Weights of a small transformer language model: rotary positions.
MLP neurons of a small language model. Each row is named by its layer, matrix (down: output weights) and neuron, and shows model dimensions 32-127. Each number is 128 + 24 x the weight over its row's rms, rounded and kept within 0 to 255. A neuron's up and down rows have the sign that makes its largest values positive.
Before each neuron's rows, "fires before" lists the tokens most often just after its 100 highest values on Wikipedia text that the model never trained on.

fires before: ".", "=", ",", " and"
L6.down394 [146 136 117 135 110 125 114 153  97 145 143 139 114 138 111 116 156 113 102 103 109 131 109 123 110 154 141 105 127 156  96 151 122 134  84 141 145 109 137 122 136  55  66  92 147 112 167 142 134 137 138 142  57 151  63 142 119 126 112 135 174  90  83 169 144 132 146 146 110 148 175 169 128 121 141 131  86 118  86 116 140 171 159 131 101 149 121 140 160  87 127 111 129 111 115 130]

fires before: "ed", "d", "ing", "s"
L8.down335 [ 64  64 105 152 130 117 124 119 119 118 111 118 109 124 140  70  95 160 123 146 136 100 134 164 127 133 131 107 101 159 128 143 118  90 113 152 140 119 120 136 134 106 153 157 138 132 109 148 125 145 135 105  96 129 154 121 175 158 108  94 120 157 140 127  79 124 110 152 124 112 172 125 135 141 112  85 109 139 129 123 142 155 172 130 156 127 127 100  71 121 129 124 132 112 148 175]

fires before: "|", "-"
L9.down65 [134 111 127 142 105 171 128 123 152 141  88 144 143 151  73 129  91 174 115 134 124 105 127 123 121 132 117 106  80 123 125 118  65 115 117 114  99  99 175 100 126 160  94 137 151 123 108 152 135 122 126 114 157 106 135 138 128 133 113 174 140 109 124 170 120 158 130 116 107 163 134 129  95 120  75 129  92 141  96  97 142 124  94 113 112 108 168 106 167 142 157 151 122 124 122 103]

fires before: "=", "\n", "\n\n", "gn"
L3.down199 [137 125 101 132 142 135 148 119 189  92 133 112 116 155 141 106 110 121 161 147 113 178 149 123 132 148 155 115 145 173 193 142 135 138 166 170  99 164 138 160 130 144 122 148 131 167 111 128 152 161 153  86 135 140  70 113 135 133 148 127 101 127 179 103  99 157 149 136 154 104 112 160 105 111 116 148 155 133 134 144 114 131 129  89 109 144  99 123 142 140 108 162 127  85 104 155]

fires before: "-", "ire", "weight"
L3.down37 [ 94 139 138  82 126  82 100 134 117 154 167 174 141 150 113 103 126 146 136  89 169 113  87 141 125 112 139 127 128 143  82 149 139 113 101 125 149 146 140 140 134 127 126 160 157 111 105 129 146 142 123 132  95 126 126 146 141 129 173  98 113 107 119 110 148 143 154 170 119  90 100 119 114 153 111 129 146 149 103 120 146 134  83 132  98  97 108 144 128  88 108  96 122  94 127 124]

fires before: " the"
L9.down447 [129 100 164 131  84 134 105 132 139  99  96 131 142 119 127 106 130 155  82 127 108 124 143 124 120 140 145 112 122 143 123 136 129 174 131  83 111 107 153 130 170 155 151 149  93 125 150  64 151 142 100 117 107 142 143 127 117 152 163 166 115 117 132 136 140 135 128 156 109 125 111 117 135 145 134 126 158 137 105 106 128 114 103  66 133 104 109  74  97 108 131 148 145 121 147 129]

fires before: "-"
L3.down4 [137 145  94 111  85 116 162 120 145 161 149 137 149 129 135  50 120 115 122 130 157 133 119  97 111 116 133 162 169  83 172 109 103 142 148 121 129 140 106 156  95 142 122 166 120 142 169 143 105 134 114 116 123 176 111  61 107 161 147 140 108  85 138 163 115  93 116 133 104 127 153 175 125 130 149 112 108 155 155 172 153 132 147 119 129 137 150 124 157 144 163  98 123 143 108 115]

fires before: " the", " which", " his", "000"
L8.down164 [122 162 164 133  69 149 120 140 110  82  90 131 111 113 143 147 156 169  96 118 136 132 124 106 106 121 158 139 130 122 166 137 163  97 106 150 100 143  97 126 129  96 108 132 130 122 164 120 148 122  99 131 145 147 138 109 138 148  93 102 151 150 118 127 159 140  70 151 165 137 141 112 135 168 157 139 128 119  99 139 136 122 100  84 128 142 130 144 128  97 136 118 104 113 109 101]

fires before: ",", "\n\n", "\n", " the", "\n ", " ("
L9.down277 [135 102 128 180  76 136  82 114 102 137 137 104 125 148 126 112 120 185 112 126 141 144 110  99 167 138 117 129  90 140 125 117 161 169 129 114 136 129 140 134 171 128 155 138 111 163 143 144 132  94 168 151 124 157 146 104 152  86 100 149  80 107 108 130 130 141 135 127 148 130 102 111 151 139 160 128  89 163 153 116 141 123 136  68 166 154 104 120 112 143 122 110 188 126 116 149]

fires before: " the"
L6.down192 [122 106 167 144  89 143 170 141 130 115 122 144 125 118 110 116 153 164 153 143  76 144 114 143 161  92  99 153  95 106 146  75 115 145 115  98 115 141 108  82  85 120 100 130 120 119 146 151 125 138 114 121 162 116 130 132 135  85 154 135  98 127 152 144 145 119  79 145 143  89 116 181 116  95 149 130  96 128 162 121 160 124 117 117  91  88 136 179 127 102 134 143 122 101 112 118]

fires before: " to", " in", " by", " with", " on", ","
L9.down19 [125  94 108  95 141 153 103 129 123  98 139  93 140 119 109 138 152 116 135 147 149 116 140  79 175 168 144 135 114 137 160 123 130 117 101 130  99 116  86 116 177 101 174 133 148 139 116 106 114 112 129 150  98 123 128 155 142 129 170  96 110 139 143 117 154 136 164  85 130 116 130 118 117 136 137 134  78 112 121 119 127  97 131 187 126 132 142 117 101  77 152 160 113  83 128 151]

fires before: ",", " the"
L8.down247 [128 158 136 175 124 146 124 136 136 115 112 141 150 173 104  90  86 175 106 144 136 110  73 123 165  99 167 161 130 140 106 158 122 104 156 113 151 138 147 153 159 146 121 140 187 116 127 132 152 135  98 127 114 136 116 116 186 139 144 141 128 157 129 107 143 152 155 114 129 150 134  94 166 127 149  80  92 142 172 122  76  96 158 127  96 142 133 123 144 145 101 112 136 129 118 134]

fires before: ",", ".", ")", " and", "\n\n", " in"
L8.down368 [136 122 111  89 128 173 163 158 125 129  97 156 128  83 155 144 148 133 129 143  80 149  83 114 144 164 142 137 145 160 150 143 144 114 114 125 144 129 113 146 161 146 165 130 107 156  74 137 116  96 164 118 119 135 117 103 194 144 123 136 130 119 162 133 137  89 133 125 109 124 172 145 126 147 150 170 135 122 132 127 127 132 134 125 145  82 124 159 100 139 141 111 139 109 125 126]

fires before: "|", "da", "E"
L3.down372 [144 127 166 126 128 136  85 120 132 155 125  97 146 155 142 146  90 112 113 105 191 106 140 135 144 143 123 156 160 126 143 130 149 124 165 139  59 137 113 141  98 120  92 150 162 119 149 154 145 142 140 169 102 168 134  99 106 133 101 132 105 171 157 143 113 114  98 124 123 113 123 152 156 101 155 140 162 158 132 158  76  98 132 139 182 161  90  92 138 121 124 135 137 144 125 114]

fires before: " -", "-", "–"
L11.down70 [144 113 138 125 102 122 142 149 127 172 153 135 116 130 166 100 131 164 134  98 115 127  92 120  89 150  86 137 125 108 113  91  91 144  98 151  88 135 138 115 105 126 137 110  92 104 149 165  91 145 100 156 116 115 106 138 124 102 114 118 152 156 118 133 113 111 122 113 127  87 103 130 119 133 128 129 115 159 145 131 126  98 101 106 158 116 108 145  88 105 152 138  76 156 131 114]

fires before: "=", "The", "In", "It"
L9.down37 [ 89 174 120 123 127 140 133 133 119 122 105 135 123 148 138 124  98 123 158 159 144 170 100 138  99 116  87 121 144 112 145  91 141 157 139 145 127  93 107 103 159 116 132 166 131 132 186 104 108 182 149 115 113 145 154 125 188 131 134  95  99 126 130 107 155 105 118 127 138 166 103 148 110 120 138  95  83 145 105 123 104 126 102 142  91 144 152 123  98 130 140 109 108 120  77 171]

fires before: "=", "|"
L3.down389 [119 138 103 114 115  96  92 172 125 130 118 104 139 148 134 122  88 173 144 137  92 104 132  97 131 125 113 134 150 121 106 108  99 117 142 159  99 133 107 113 153 122 139 123 119 173 123  87 118 110 125 109 148  96 130 124 165 189 105 113 179  87 142 135 118 156 141 130 141 155  96 132 165 173 168 130  71 111 127 120 142 166  89 131 117 158 163 169 184 104 120 120 124 106 178 150]

fires before: "-"
L4.down433 [162 181 135 122 106 148 133 121 129 147 110  97  94 120 147 130 121 121 199 109 101 157 136 146 135 157 173 134 140 132  87  91 118 134 111 102 125  82 111 161  96 165 137 140 155 120 118 116 145 120 118  89 158 121 138 148 154 129 159 100 112 118 151 151 121  98 164 103 120 119 110 139 148  88 125 111 147 124 125 144 135 131 125 108 100  84 106 132 111 163 118 131 111 140 157 154]

fires before: "="
L3.down337 [118 138 125 130 136 125 123 147  88  89 133 122 143 117 123 137 146 135 104  75 138  93 133  97 134 140 129 106 121 150  85 108 155  75 108  98  94 107  54 122 120 131 146 149 105 130 127 128 146 165 167 167 146 155 131 137 117 116 121 142 106 137 123  98 131 120 126 109 118 123 158 134 136 148 158 176 128  99 165 121  82 148  78 163 188 138 120 124 132 113 113 114 147 141 144  99]

fires before: ".", ",", " and", " to"
L8.down423 [150 107 142 147  89 118 101 154 125 132 135 206 108  91 155 138 147 108 110 188 165 146 133 135 115 132 147 102 136 144 137 114 138 182 108 101 133 137 119  85 111 150 116 149 144 133 156 120 138 176 128 170 110 158 106 133 103 157 132 102 145 115 134 107 107 127 165 136 128  98 137 151 109  73 122 121 116 136  99 144 142 125 137 125 100 121 123 139 170 132 122 126 126 119  94 102]

fires before: "'"
L11.down40 [170 130 144 126  94 116 117 152 109 120 120 146 101  84  90 119 152 145 143 121 127  96 136 155 151  97 128  84  83 105 125 126 119  87 111 105 167  79  99 158 175 126 170 157 131 158 138 130 156 106 104 143 111 139 116 164 149 162 146 135 137 187 128 146 115  88  89 126 117 146 100 131 140  98 108 150 130 109 150 107 109  90  94 127 134 126 140 157 100 113 129 126  70 148 136 149]

fires before: "-", "|", "."
L10.down410 [134 154 129 117 114 153 105 143 188 114 146 136 160 147 104 134 129 116 106 128 123  98 107 132 143 156 169  72 134 138 155 142 107 123 139 152 125 101 142 150 122  92 116 131 192 131 131 104  96 100 114 116 130 109 158 119 122 156 110 136 153  96 129 112 104  73 154 164 127 124 105 127 113 129 157 114 121 173 138 129 162 158 153  94 161 142 101 146 116 138 166 102 135 143 140 118]

fires before: " /", "N", "E", "W"
L3.down235 [159 142 133 131 140 106 136 116 134 139 124  85 121 116 119 188 125  98 129 140 147 149  96 176 165 128 141 153 162 110 121 133 150 127 104 154 122  73 128 145 145 137 133 165 139 145 111 132 131 109 104 167 158 109  98 116 155 160  87  89 100 149 171 109 146 141 150 137 105  86 169 131 118  91 109 160 134 152 104 127 112 137 111 120 159 147  91 108 136 129  91 144 139 131 157 122]

fires before: "-"
L3.down111 [149 137  91 127 121 118  99 155  99 152 158 112 167 144 138 119 110 128 144 133 144  92  86 154 144 142 119 137 131 100 139  88 157  98 124 106 116  95 136 155 115  99 158 157 156 141 146 153 149 177 148 130  55 131  87 150 134 150 137 111 118 113 160 135 136 120 117 160 123  79 114 140 140 126 147  96 191 139 146 116 105 145 153 116 172 107 119 108 111 130 147 141 113 108 131 155]

fires before: "{", "\\", "n", "2", "1"
L11.down52 [187 118 101 115 125 121  88 140 158 114  78 152  89 113 102  99 120 110 147 154 116 170 117 168 106 123 144  96 140 133 135 129 142 134 173 134  87 159 100 117 104 145 160 143 122 129  97 108 123  96 129 121 140 136 137 119 107 154 119 118 137 103 126 131 158 125 156  84  93 122 142 135  96  95 147  95 120  87 102  78 131  94 150 217 161 104 119 118 125 116 185 156 122 131 108 138]

fires before: ",", " in", " of", ".", " and", " on"
L9.down232 [135 123 143 121 101 133  91 105 137 148  93 123  88  90 128 123 136 104 145 149 160 142 118 142 125 126 135  78 134 108 122 101 143  88 124 132 143 154 122  58  94 133  89 118 177 117 128  65 112  93 172 156 167 110 141 132 116 122 122 120 115 132 113 152 114 131 107  95 114 100 114 110 135  87 141 121 108 146 116 179 127 120  99 126 128 133  91 120 126 142 115 120 156 141  94 106]

fires before: "s", "ed"
L9.down242 [109 138 113 101 109 127 104  96 155  96 131 149 112 158 125  94 138 138 117 109 105 113 123  64 173 148 123 131  88 165 127 101 113 111  96  88 110 139 162  93 138 108 133 103  96 149 161 108 188 121 113 129 129 133 159 110 129 116 143 138 147 108 119 118 157  94  82 161 133 125 136 169 146 108 128 109 142 115 122 127 155 152 158 150 120 112 138 181 126 114 119 118  93 137 148 106]

fires before: " as", "-"
L8.down183 [130 132 139 130  90 174 112 107 150 133 146 163  83 131 151 129 114 167  97 146 128 129 126  94 134  98  83 105 185 126 162 103 119 129 111 178 188  92 104 141 141 115 123 145 178 157 109 160 139 166 136  89 148 123 112  82  86 160 149 133 131 130 165 140 141 205 113 156 115  92 145  82  92 141 172  85 130 141 145 120 145 155 140 172 128 130 116 136 134 130 135 144 145 143 131 104]

fires before: "s", " and"
L10.down111 [101 149 126  94 123 145 157 110 144 126  94 106 134 176 130 137 169 172  80 114 178 107  96 131 138 125 131 156 109 135 153 122 139 113 157 145 149 134 169 160 158 161 168 172  82 143 111 110 126 143 127 107 111 138  97  89 116 116 101  94 116 137 140 105 170 106 124 163 139 131 135 140 106 134 101 144 145 164 103 128 137 122 157 176 124 124 178  99 122 103  88 103 135 149 137 149]

fires before: "="
L8.down215 [175 142 118 115 116 107 117  78 120 123 140 130 140 150 109 112 150 137 142 131  91 154  87 139 132 178 147 108 122 152 139 123 106 143 117 157  95 143 141 108 110 123 157 127  98 115 132 127 141 128 140 103 107 161 112  91 138 117 113 143 104 115 156 112 143 143 132 170 120 150 143 131 139 124 136 161 131 178 132 116 152 135 115 129 102 129 142 166 153 112 167 174 121 154 126 157]

fires before: "=", "/"
L4.down20 [122 151 122  93 124 113 167 137 110 132 155 133 142  86 106 107 138 130 108 119 122 111 142 141 130 200 132 153 117 112 101 141 167 123 112  71 132 157 103 135 125 115 156  80 107 133 102 138 156 112 157 105 159 138 153  81 144  90 152 116  67  96 145 127 159  93 109 171 131 127 111 127 142 140 134 138 136 133 128 138  90 105 149 136 141 142 131 133 119 130 177  77 124 128 137  79]

fires before: " on", " in", ":", " that", " |"
L9.down321 [146 110 143 114 164 100  98 122 132 155 166 111 124 135 148 104 129 147 141 147 116 103 105 157 132  93 138 185 106 149 132  97  92 124 168 112 144 113 109 177 114 120 139 106 121 182 185 135 105 113  87  76 109 145 130 127 157 101 104 109 138 175 145  89 113 141 128 131 121 128 131 148 131 115 109 115  96 114 160 120 147  85 140  86 133 163 171 151 104 128 119 106 128  99 113 120]

fires before: " the", " his", "a", "as"
L6.down306 [102 157 145 113  95 158  88 127 147 121  91 148 170  92 122 127 110 114 141 155 123 120  76  91 119 152 151 161 158 132 107 141 108  99 145 165 127 181 104 112 130  93 141 157 103 103 137 141 109 126 113 124 127  81 111 147  92  72 129 133 112 151 123 109 148 187  79 115 107 143 136 151 122 116 139 127  46 131 105 151 132 158 147 125  72 134 140 104 177 129 105 133 105 136 140 133]

fires before: "-"
L3.down334 [130 126  90 112 106 118 156  89 143 121 106 136 142 148 113 113 129  96 147 172 139 113 159  87 111 154  99  99  97  99  75 123 137 140 121 127 160  99 139  91 120 132 130 162 157 134 112  93 128 123 118 133  96 107 115 121 146 126 123 105 160  70 129 155  96 119 144 112 130 116 101 106 155 103 179 131 121 141  78 119 109 101 110 134 129 124 112 154 122 143 159  95 118 111 107 147]

fires before: "=", "\n\n"
L3.down362 [149 113 124 150  85 114  90  96 148 110 142 122 140 136 141  97 150 145 121 109 181 152 164 108 138 139 151 129 144 195 150 163 183  90 153  86 141 133 141  95 105  86 149 189 146 139 116 134 151 176 145 134 128  97 124 122 146 151 106 127 121 134 123  84 132 102 140 122 140 107 151 113 160 107 102 120 106  97 138 110 142 104 163 117 151 123 161  94 113 131 121 193 124 137 128 109]

fires before: "d", "s"
L11.down22 [112 134 140 139 106 165 112 143  85  73 115 137 119 127 122  99  95 133 138 151 115 114  98 138 116 133 119 133 121 136 134 127 136  91  98 152  98 119 130 113 170 149 131 159 133 143 154 118 130 109 129 142 116 112 130 112 108 120 109 123 113 163 164 145 179 146  86 110 114 123 142 113  70 129 127 146 113  99 110 122 150 150 105 121 122 136 120  75 142 138 128 101  96 126 150  96]

fires before: "s", "ance", "ing"
L9.down172 [149 115  64  81  88 108 117 139 134 108 149 140 119 144 122 104 169 134  99 125 112 133 109 142 151 162 139 134 116 188 140 140 130 104 108 168 103 134  98 174 147 158 159 176 146 117 137 101 151 108 168 138 171 105 162 158 128 157 108 122 136  94 139 143 142 158 126 133 127  90 140 121 125  99 141  73 123 109 113 110 123 146 100  87 133 112 135 144 137 170 140 120  99 129  75 168]

fires before: "'", "-", " his", "t"
L9.down269 [116 112 129  91 130 175 110 150 171 148  88 116 173 164 122 101  94 114 114 179  71 125 137 118 103 140 116 130 125  74 109 100 130 119 111 133 143 168 116 136 121  82 118 139 117 127 141 107 174 115 124 152 105 156 132 110  89 129 159 127 166 112 136 126 141 112 158 104 107 136 115 145  94 141 160 117 102 139 133 143 110  94 122 123 119 184 129 137 139 203  92 116 111  97 142 163]

fires before: ")", "="
L10.down153 [135 113 103 127  84 134  48 113 162  70 102 104 104 140 133 115 145 107 120 164 142  92 121 102 146 139  93 160 114 150 128 138 100 133 128 132 136 105 129 122 118 121 114 141 132 117 128 115 111 143 134 114 117 123 116 132 173 175 102 108 109 138 172 118 104 157 105 146 148 120 138 139 140 128 108 142 167 148 115  83 153 146 147 148 133 135  94 192 145 117 178 131  94  71 129 168]

fires before: "-"
L6.down338 [138 119  43  90 178 129 156 134 157 134 135 111 154 128 121 136 133 124 132 135 136 184 135  79 110 148 148  99 124  99 133 127 116 125  86 133 129 126 166 127  85 130 133 108 141 139 131 152  99 135 160 123 114 110 107 127 155 145 156 109 114 143 172 155 107 190 129 172 109  98 151  85 156 121 112 183  99 157  81 120 119  98 105 109 165 123 147 137 136 103 151  93 127 139 149 148]

fires before: "-"
L9.down305 [ 73 134  64 137 131 108  71 164 124 150 118 130 103 175 112 136 120 155 132 141 119 127 101 148 113 150  99 166 126  75  90  98 123 138 147 116 112 148 119 133  92 134 165 117 125 156 123 104 121 129 136 184 165 134 143  91  79 150  84  88 142 148 148 122 137 147 116  96  96 137 136 156 125 103 130 142  77 114 125  98 148 130 141 142 130 156 141 104 136 138 134 102 117 139 144 134]

fires before: " |", ".", " and", "000"
L8.down6 [109  82 113 115 149 164 152 100 130 141 165 135  61  92  99 101 160 165 125 154 102 145 111  95 121 167 108 108 136 108 135 128 141 130 119 143 138 141 104 162 101  98 148 127  85 161 167 117 159 116 148 124 124 168 117 122 131 136 156  91 113  97 128 184 141 125 160 121 163 146 139 152 119 142 164 145 172 152 130 165 124 111 133 131 112 118 103 174 158 120 136 157 148 134 126 133]

fires before: "e", "ion", "ed", "ing", "ry", "es"
L10.down271 [ 73 116 207 125 122 138 131  82 145 122 130 163 140 103 126 104 140  90 120 133 139 123 124 192 130  96 105 161 189 108 163 117  96 130 105 120 127 116 119 131  81 129 126 125 132 151 111 125 138 190 110 112 190 156 120  99 127 138 102 126 149 171 154 120 103 150 137 132 127 153  86 156 105 133 119  91 127 143 168 125 128 139 140 139 144 150 123 101 102 141 117 175 112 122 112 117]

fires before: "8", "1", "7", "2", "6", "0"
L11.down34 [139 103  94 130 129 158 101 152 187 110 123 118 132 139 137 160 122 119 102 120 145 119 123 114 119 125 128 111 121  76 102 169 128 108 138 150 104 104 110 103 149 101 128 144 167 156 136 150 104  98 137 108 135 131 131 117 117 103 117 123 115 173 131 140 115  95 105 155 108 161 128  94 158 130 128 150 163  79  98  89 147 109  85 167 129 117 130 176 151 201 150 110 152 109 116 105]

fires before: " was", " as", " is", " that", "'", " Netherlands"
L6.down41 [140  99 107 121 192 161 111 105 128 143 119 125 104 134 104 113 150 137 158 117  89 122  97 115 160 156 145 133  93 150 142 145 149  58 162 145 112 110 104 135 120 136 169 150  72  87 117 115 105 114 138 150 114 132 137 136 159 115 107 134 132 125 118 112 149 102 101  98 140 150 117 147 115 120 124  92 137 129 187 100 154 117 144 125 109 142 124 111  67 141 139 110 125 170 131 131]

fires before: "-"
L10.down2 [136 134  88 138 166 139 132 134 132  97 121 133 106 143 177 100  82 184 143 157 109 122 153 135 142 130 104 135 141 127 100 142 115 155 144 168  91 104 138 165  95 126 125 141 106 125 146 146 130 121 129 114 132 165 136 139 107 100 109  98 146 145 126 111 150 129 111 145 108 110 121  99 131 120 128 131 123 107 117 111 130 118 100 118 178 146 151  43 179 123 122 132 185 127 130 110]

fires before: "raph", "f", "{", "000", "\\", " DVD"
L4.down240 [181 107 109 129 110 167 147 128 181  93 139 122 123 162 134 110 156  91 122 143  83 144 107  99 134 116 152 128 120 134 118 137 123 140 126  97 126  80  99 152 199 127 137 166 133 145 144 140 145 146 113 137 164 139 113 136 158 102 121 112 152 113  98 114 141 153 133 125 152 115 107 138 101 127 188 110 156 152 129 113 128  88 150 101 110 103 188 138 129 127 135 121  82 117 121 122]

fires before: " is", " was", " are", " were", ","
L3.down218 [126 127 104 160 113 136 129 137 198 128 125 175 116 159 125 124 127 141 100 129 161 159  67  75 153 100 118 133 124 127 127 121 153 118  85 113 174 105 119 132  74 117 136 180 143 151 137 124 115 132 149  87 149 182 124 113 150 101 141 175 167  99 118 130 170 153 121 137 131 152 121  82 125 140 105 160 120 156 120 151 142 128 153 108 119 133 143 109 108 128 113 104 119  79 150 152]

fires before: " |", ":", "d", "ural", "la", "."
L8.down329 [ 92 164 147 158 140 137 104 106 110 128 132 162 133 134 127 143 112 114 136 110  96 109 135 167  94 148 149 125 138 155 134 143 196 145 106 133 147 165 147 116 123  92 122 132  79 145 128 135  92 130 198  92 162 140 113 132 101 126  92  58 117 138 139 145 121 149 135  94 136 115 124 109 136 126 123 137 108 158 114 129 111 122 124 162  93 135 184 130 125 137 119 115 166 100  96 110]

fires before: "-", ":", " |"
L6.down326 [135 143 121 112 100 144 120 151 153 159 118 162 150 129 114  69 115 133 138 141 122 164 146 109 101 138 134 156 134 142  73 111 127 109 119 107 177 158 143 115 122 131  99  94 152 139  92 145 152 141 158  96  93 146 110 128  85 149 129 121 146 137 120  87  82 157 106 146 143 151 126 138 148 105 124 124 167 156 119 141 116 169 138 111 149 159 122 140 164 130 147 114 147  92  94 122]

fires before: "-"
L9.down389 [156 117 126 123 126 148 144 135 110 134 102 164 111 139 110 102 140 100  94 118 134  67 168 117 111 115 102 166 156 123 132 145 126 139 112 111 138 138 103 117 126 141 130 147 111  98 124 145 150 114 153 108 110 108 121 149 148 100 115 135 133  91 131 134 135  87 114 109 160 118  83 152  94  98 140 104 110 168 144 161 138 137 150 145  64 100 127 208 165 120 169 126 138 103 119  92]

fires before: " the", " which"
L4.down8 [175 175 101 138  94 131 115 105 148 135 137 151 159 150 120 119 103  74 162 154 118 100 116 149 134 130 125 108 148 130 124 106 115 149  93 131 112 131 103 121  96 159 119 166 166 141 121 124 127 117 114 104 154 123 107 174 146 148 120 124 163  92 125 159 149 120 127 152  97  87 166 101 134 134 134 117 110 166 130 156 147 131 112 112 142 165  67 176 125 100 113 113 148  86 135  98]

fires before: " the", " ("
L4.down111 [147 115 122  99 100 140 146 151 157 153 153 156 124 107  97 152  74 127  98 126 111  85 112 134 127 122 142 130 135  96 172  83 154 114 162 119 120 134 129 104 150  97 121 157 139 160 127 146 121 105 137 106 123  92 119 126 134 174 124 101  87 129 153 141 150 112 131 143 188 141 105 131 120 116 151 157 144 135 159 114 139 168 145 109 145  96 140  99 128 138 106 176 137 120 115 164]

fires before: " the", " which", " his"
L3.down381 [164 128 178 138 109 109 150 138 137 160 114 111 111 133 107 129  89  89 134 123  80  98 111 128 158 114 127 116 138 132 135 121 123 129 142 131 139 102  65 112 121 125 110 135 157 169 139 116 119  99  97 149 148 153  86 152 145 104  99 144  84 124 138 137 112 140 125 133 136 174 147  88  98 173 111 124 148 122 123 167 150 112 111 160  98 150  95 187  88 145 138 115 136 101 133 105]

fires before: "'", " &"
L8.down334 [123 144 120 165 115 163 146 151  86 101  93 136 171 142 153 133 141  92 110 111 112 144 128 134 119  99  83  83 114 119 125  84  94 125  85 125 105 105 170 182 111 127  99 179 125 147 104 122 169 132 109 127 175 152 133 154 175 109  93 135 119 156 102 146 154 119 102 101 104 134 167 126 110 115  72 135 154 152 153 132 119 129 155 154 102 148 130 145 126 101 103 134  93 125 129 108]

fires before: "\n", "f", " |"
L10.down336 [138 121 149 112 102 138 129 137 136 137 173 126 136 127 112 152 152 121 135 128 139 140 153  98 146 190  73 148 124 110 149  98 128  74  96 142 117 132 155 129 110 106 150 179 178  66  90 117 122  99 160 185 125 145 123 125 164 130  85  88 129 110 100 167 109 108 141 125 145 117 134 127 121 124 143 166 107  93 118 159 131 143 115  91 111 136  79 123 141 169 114 131 156 162 142 133]

fires before: ",", " of", " in", "19", "18"
L10.down23 [149 158 119 113 119  61 113 129 114 122 139 101 109 117  91 121 127 136 134 122 120  86 136 162 111 101 126 131 139 152 131 151 152 121 149 111 128 164 153 131  52 113 149 123 111 152 128 122 135 112 115 179 143 108 107 172 104 103 188 153 125  84 118 122 153 161 142 150 110 127 125 104 109 143 142  84  86 117 134 187 117 135 127  91 121  84 123 156 149 151 178 114 129 140 113 172]

fires before: ")"
L11.down109 [119 106 133 127 102 168  90 129 174 139 120 125 134 172 122 158 115 103  81 130 106 100 183  82 148 112 117 185 171 137 120 124 125 124 163 135 138  96 125 113 116 153 135 107 106 145 147 116 119  80  89 124 145 148 134  99 115 104  87 132  87 100 141 110 131 178 110 134 163 149 118  94 141  92 100 119 153 111 126 100 125 127 133 142 116 136  89 124 139  86 100 121 128  91  92 159]

fires before: " |", " the", " •"
L8.down283 [157 106  92  95 133 143  92 114 160 102 155 154 129 131 111 150 141 132 129 117 140 191 152 131 115 170 123 136 140 169 163  66 151 118 106 144 105  55 157 122 123 143 127 151 135 112 131 108 109 151 119  88 132 160 116 102 134  82 174 149 145 146 136  98 130 124 163 121 153 139 160 141 135 159 122 145 120 124 125 163  98 110 119 112  81 166 135 143 107 151 132 154 139 176 133 140]